{
  "d_model": 192,
  "n_kv_head": 6,
  "head_dim": 32,
  "vocab_size": 4424,
  "norm": "layernorm",
  "bias": "none",
  "parallel_block": true,
  "init_std_down": 0.00297,
  "lr": 0.00244,
  "lr_mult_qkv": 0.5,
  "lr_mult_o": 0.708,
  "lr_head": 0.00458,
  "schedule": "wsd",
  "steps": 4026
}
MLP neurons of a small language model. Each row is named by its layer, matrix (up: input weights; down: output weights) and neuron, and shows model dimensions 112-175. Each number is 200 + 20 x the weight over its row's rms, rounded and kept within 0 to 999.
After each neuron's rows, "raises" lists the tokens whose logits its output raises most directly, leaving later layers aside.

L2.up249,218,203,228,223,202,227,234,178,206,193,196,192,203,202,184,214,213,191,187,200,181,221,132,211,173,187,178,167,186,183,203,174,225,207,203,246,222,168,183,202,215,188,229,195,166,194,201,186,172,229,220,170,173,227,205,183,195,216,185,198,215,260,182,186
L2.down249,232,208,173,188,187,181,186,202,230,208,235,214,197,207,219,166,204,193,219,181,204,168,226,192,204,187,207,241,216,195,215,226,165,234,237,184,190,306,214,199,181,206,190,213,233,208,204,235,220,207,179,208,201,182,183,207,214,170,208,215,188,169,189,169
raises: " ===\n\n", " ===\n", "====\n\n", "===\n\n", "]"

L3.up33,214,215,207,197,211,195,189,173,196,204,202,225,202,213,209,207,214,189,178,224,177,202,223,155,176,225,215,193,193,219,194,185,192,190,211,176,145,224,183,179,200,191,215,208,213,212,224,195,152,205,192,213,186,195,200,199,252,195,251,198,206,219,201,216
L3.down33,187,190,219,198,192,161,224,216,229,185,186,188,206,163,193,175,182,244,234,171,237,207,182,217,198,210,168,221,156,140,187,200,196,206,199,224,200,217,218,235,203,211,184,180,184,181,195,197,197,205,187,184,183,230,181,187,195,199,186,187,222,167,188,186
raises: "\n", ")\n", "\n\n", ")\n\n", "\"\n"

L3.up522,203,193,200,198,199,214,196,171,204,215,212,192,198,209,202,199,202,188,176,210,210,215,217,202,159,208,209,204,197,216,200,203,186,212,190,197,122,235,182,188,204,200,175,188,218,195,207,204,177,216,201,212,218,230,192,202,210,210,134,195,216,176,198,210
L3.down522,201,204,210,208,221,175,205,173,225,214,160,186,168,197,175,199,205,215,225,190,220,188,200,199,222,179,173,195,122,165,209,174,242,187,189,197,190,210,230,221,205,223,193,210,191,190,181,215,231,186,188,204,197,176,191,173,215,178,217,207,183,245,181,198
raises: " =\n\n", " ===\n", " Succeeded", "iginal", " ===\n\n"

L4.up752,212,186,225,168,185,181,223,199,188,189,189,182,183,202,207,233,180,156,178,192,190,195,177,190,192,162,218,188,185,209,171,215,195,182,198,186,188,223,189,208,196,185,185,137,191,209,194,191,192,190,211,191,200,203,186,201,155,207,191,179,171,132,233,206
L4.down752,221,183,180,178,177,191,229,203,217,212,200,224,193,185,195,161,204,243,236,203,199,224,193,202,231,233,207,204,182,167,248,164,225,215,188,202,206,196,197,178,220,186,180,241,213,184,194,181,174,202,218,185,200,184,205,198,198,189,185,198,245,208,194,194
raises: "\"\n", ";\n\n", " =\n\n", "elf", ";\n"

L4.up15,197,243,189,242,189,159,179,204,201,193,213,202,202,185,207,201,220,213,200,228,191,201,185,203,229,194,204,204,217,210,191,205,201,204,207,170,231,203,191,184,212,187,195,237,191,221,205,134,169,221,209,197,184,192,186,198,224,192,226,215,207,258,179,231
L4.down15,187,187,190,179,195,233,211,215,209,193,188,214,201,229,211,184,193,193,207,187,258,197,167,169,166,232,193,216,237,193,190,236,186,205,193,222,200,208,190,206,198,177,195,195,200,198,226,227,197,200,159,211,215,224,216,204,192,213,194,171,245,168,233,181
raises: ")\n", ")\n\n", ")", "\n", "\n\n"

L3.up212,167,190,197,199,212,224,176,179,196,193,187,212,205,206,195,210,201,201,207,205,180,197,176,179,209,221,223,200,221,197,205,180,213,185,213,192,88,180,174,183,218,180,164,223,177,167,197,180,159,232,215,194,178,217,220,204,247,191,201,203,218,212,205,195
L3.down212,217,222,217,191,206,151,230,189,198,208,229,189,200,174,189,193,200,193,176,195,222,217,223,222,176,203,149,186,179,214,183,212,194,199,218,194,203,258,227,227,200,214,197,179,258,247,214,205,209,219,170,192,175,193,165,188,196,177,203,188,209,173,199,177
raises: "):", ")", "),", ").", ")\n"

L4.up218,195,216,144,209,220,203,185,172,199,200,150,190,206,204,205,186,203,200,219,202,189,226,193,192,175,222,182,214,189,210,181,181,214,172,198,182,205,204,189,168,218,184,239,160,165,207,217,174,173,202,216,218,173,190,155,214,184,186,191,207,228,177,184,213
L4.down218,241,194,204,211,198,202,188,177,202,176,238,207,192,201,199,188,198,213,159,194,193,155,193,156,213,195,237,168,167,183,191,245,185,203,160,180,166,185,197,239,148,205,163,202,217,210,175,212,232,181,168,188,240,212,219,196,205,237,215,186,210,220,201,179
raises: "===\n\n", "ively", " =\n\n", "===\n", "]"

L6.up331,205,205,195,208,186,148,194,217,212,208,178,220,189,233,194,186,188,202,195,223,186,202,198,158,188,190,183,205,219,237,120,183,183,208,182,191,189,215,185,178,224,196,214,171,210,209,228,245,197,170,170,215,208,210,181,180,170,177,211,159,190,209,185,187
L6.down331,198,194,175,196,206,233,196,181,195,190,205,199,212,160,237,203,219,198,208,204,192,207,184,218,214,185,230,186,225,172,255,210,190,196,205,174,199,213,187,205,178,189,191,239,176,201,167,186,188,226,254,164,198,198,234,214,214,182,195,244,189,202,229,198
raises: " =\n\n", "\n", " ==\n\n", " ==\n", "(s"

L4.up71,208,198,186,215,241,177,191,196,218,208,162,194,207,209,220,210,171,188,192,217,170,226,185,187,181,200,187,207,228,217,163,202,219,207,203,172,188,205,186,144,215,218,245,200,192,182,220,274,154,167,200,206,193,200,181,203,196,204,185,180,195,202,211,216
L4.down71,216,202,229,203,188,196,220,191,170,200,228,189,174,212,179,194,218,201,202,172,218,181,188,196,209,196,239,200,201,190,204,216,172,199,202,208,228,228,224,237,208,201,166,215,210,211,176,195,237,210,170,185,213,201,208,201,207,206,204,201,201,217,195,171
raises: " =\n\n", "ing", " ===\n\n", "ving", "===\n\n"

L4.up47,198,200,189,180,194,208,216,190,199,212,188,196,186,229,226,188,207,164,182,205,190,202,255,179,201,197,142,192,190,216,170,207,203,197,166,195,202,243,165,176,194,228,251,219,204,213,223,238,214,184,188,224,211,209,155,202,214,212,197,202,179,188,206,202
L4.down47,217,218,176,211,201,187,185,145,205,189,201,202,213,195,168,189,215,238,196,193,203,196,179,228,222,176,243,190,171,179,248,203,199,219,214,203,190,169,237,235,238,183,166,207,204,193,177,195,201,199,197,175,197,171,225,192,197,210,194,194,210,208,198,181
raises: " =\n\n", "”", "===\n", " ===\n", " ===\n\n"

L2.up480,194,182,261,189,188,217,241,178,191,187,210,187,180,217,202,246,199,171,183,192,212,212,166,207,165,197,226,212,195,201,199,222,137,218,223,191,221,214,201,191,220,192,200,154,204,158,191,183,190,194,232,169,157,220,205,199,221,215,141,185,206,198,229,219
L2.down480,234,222,145,210,198,181,161,209,217,203,185,178,201,168,203,198,191,237,233,204,173,204,201,196,222,186,195,196,208,203,212,184,217,224,212,205,195,252,205,214,180,194,183,216,196,211,193,201,201,198,165,213,212,206,204,208,202,116,207,222,199,204,193,194
raises: ";\n\n", "”", " →", "\"\n", ";\n"

L3.up94,220,265,196,206,189,194,165,188,193,226,201,228,197,195,211,205,182,217,203,187,181,204,200,200,183,143,167,200,187,208,189,195,224,222,188,188,221,194,196,204,212,193,205,194,196,195,211,238,218,146,188,196,183,167,193,194,161,206,174,205,186,216,204,176
L3.down94,194,156,213,186,189,216,199,233,210,174,205,165,230,230,187,198,220,158,224,243,216,174,168,198,210,205,202,163,222,199,188,227,190,235,209,215,212,181,208,174,208,199,227,216,179,196,199,182,214,206,208,212,211,189,196,207,202,179,213,179,226,166,209,204
raises: "ably", "able", " %", "ful", "elt"

L3.up235,201,222,197,203,222,194,219,236,202,198,181,185,201,200,217,214,200,176,203,244,188,202,209,176,166,234,228,203,211,219,187,171,212,201,190,196,186,248,186,181,198,184,177,223,208,197,231,197,149,291,219,212,154,191,196,211,179,204,223,192,214,205,203,191
L3.down235,206,201,196,183,218,163,195,184,223,220,227,209,182,193,202,155,206,254,198,173,215,208,201,211,226,197,184,192,182,184,205,228,183,210,204,212,185,245,206,226,234,217,186,204,206,203,145,222,231,208,186,191,227,212,193,186,198,215,209,233,202,218,193,192
raises: "”", " =\n\n", " ===\n\n", "elf", " ===\n"

L6.up649,197,201,223,232,197,231,203,176,190,209,182,232,214,196,203,219,212,245,225,209,223,196,211,182,201,169,226,224,178,226,213,215,189,198,210,198,166,222,194,213,209,186,219,175,194,168,214,179,154,206,211,187,176,207,214,209,224,170,177,171,224,192,238,188
L6.down649,224,218,194,188,183,193,229,221,229,171,218,201,205,214,210,177,193,199,158,188,214,205,186,230,202,197,167,186,212,197,176,181,216,198,199,180,199,225,184,199,187,199,190,223,237,220,212,212,223,217,197,219,227,188,186,197,177,220,248,224,186,206,218,170
raises: "\"", "\",", "):", ")", "ption"

L4.up557,174,229,193,206,217,196,195,200,207,219,170,189,219,194,202,227,188,229,209,200,206,231,168,220,190,194,201,226,185,212,173,197,210,198,201,175,225,201,223,177,206,175,214,150,178,209,211,202,181,190,239,207,178,189,173,212,142,210,210,207,217,208,193,234
L4.down557,230,204,200,189,198,211,190,182,191,182,205,194,177,209,227,170,226,189,190,199,208,176,182,154,194,201,232,157,168,193,207,222,186,200,200,213,159,195,174,214,194,192,203,230,196,183,197,221,215,196,203,189,250,202,230,194,201,207,198,183,233,243,198,205
raises: "ably", ".com", "able", "iting", "ino"

L3.up348,195,206,187,199,216,191,221,215,198,196,214,187,200,199,193,209,198,203,231,194,214,210,165,203,198,227,219,207,192,212,199,183,200,222,219,193,218,223,209,192,220,177,198,181,196,205,213,206,209,279,204,203,115,173,191,207,144,206,162,193,205,179,199,203
L3.down348,201,193,189,200,189,213,190,224,220,198,172,179,196,168,226,161,202,213,191,207,189,210,222,205,230,222,190,184,160,167,168,190,192,199,156,223,192,172,166,223,190,183,205,253,190,175,165,204,171,192,200,176,239,219,231,190,190,217,218,223,194,191,225,199
raises: ";\n\n", "enior", "less", ";\n", "ably"

L4.up722,189,204,200,189,200,181,205,174,194,199,178,194,190,224,210,190,192,174,197,199,189,203,152,173,173,200,178,197,188,212,139,170,194,205,174,173,185,226,163,162,208,209,245,170,188,197,206,203,144,163,197,212,194,195,187,203,153,194,184,164,189,153,205,193
L4.down722,264,186,196,178,203,212,193,164,216,194,225,197,210,177,157,186,191,219,185,206,200,191,220,213,239,185,219,192,204,163,239,220,213,207,185,189,211,212,233,221,213,195,164,192,233,191,177,180,233,217,184,185,204,184,211,191,223,202,224,229,222,214,189,178
raises: " =\n\n", "===\n\n", " ===\n\n", "ly", " may"

L7.up262,185,182,196,214,215,202,204,223,188,170,200,208,187,223,178,198,200,189,189,202,166,194,227,207,195,210,218,212,223,192,177,211,234,216,175,245,212,149,213,183,192,247,193,190,199,179,193,199,162,221,200,172,168,242,227,210,212,207,189,182,211,189,196,220
L7.down262,214,207,188,186,202,192,179,171,221,218,206,206,200,196,224,200,220,191,238,232,216,214,185,201,197,203,193,214,176,194,217,213,189,203,206,176,179,273,191,211,226,173,208,194,177,216,206,201,249,192,200,213,221,183,158,201,193,168,192,223,204,224,211,160
raises: " ===\n\n", "===\n\n", " ===\n", "ampions", "===\n"

L3.up383,226,206,201,193,202,210,198,195,191,201,207,195,194,216,197,193,206,188,187,215,201,207,236,187,197,250,186,196,206,224,185,206,209,188,196,197,158,232,183,210,175,190,194,210,221,219,235,223,206,263,183,226,189,206,182,203,247,206,209,199,206,184,201,198
L3.down383,144,194,199,210,191,156,197,213,240,196,163,202,220,133,192,219,226,227,212,213,215,197,168,208,205,183,192,212,210,170,185,208,199,219,173,200,240,195,225,203,193,210,187,186,154,174,153,174,210,182,207,161,236,188,200,205,197,229,196,181,201,178,186,205
raises: ")\n\n", "\n\n", ";\n\n", "\n", ")\n"

L4.up320,205,242,193,192,208,200,178,185,180,215,177,212,220,205,212,240,210,195,201,204,216,223,208,175,190,183,211,206,160,216,191,206,177,201,192,170,190,198,197,186,201,173,241,139,218,205,205,153,179,174,224,228,186,206,191,198,203,194,217,193,213,188,208,230
L4.down320,209,187,219,170,230,210,241,214,218,182,204,200,159,178,193,164,195,238,204,204,189,196,190,215,220,204,206,196,149,174,209,211,219,193,185,216,170,243,190,221,198,234,171,235,214,190,209,222,193,201,219,160,200,187,183,169,191,192,211,199,206,190,197,179
raises: " =\n\n", "\n\n", "\n", "bum", ";\n"

L2.up483,201,222,184,201,214,232,192,188,218,188,202,221,235,189,206,240,234,225,229,212,236,207,213,191,202,190,251,219,192,212,216,197,240,200,235,205,214,240,208,180,196,163,190,188,213,171,191,203,184,185,216,226,200,187,205,209,241,207,199,205,228,250,208,209
L2.down483,216,187,194,178,202,152,228,224,237,207,201,169,166,198,216,153,169,209,160,198,187,198,187,230,188,196,150,207,180,179,200,197,171,212,176,204,176,217,196,211,186,235,206,206,239,225,205,202,231,211,188,196,198,184,190,165,165,181,196,192,204,149,202,183
raises: "):", ")\n\n", ")\n", ")", ".)"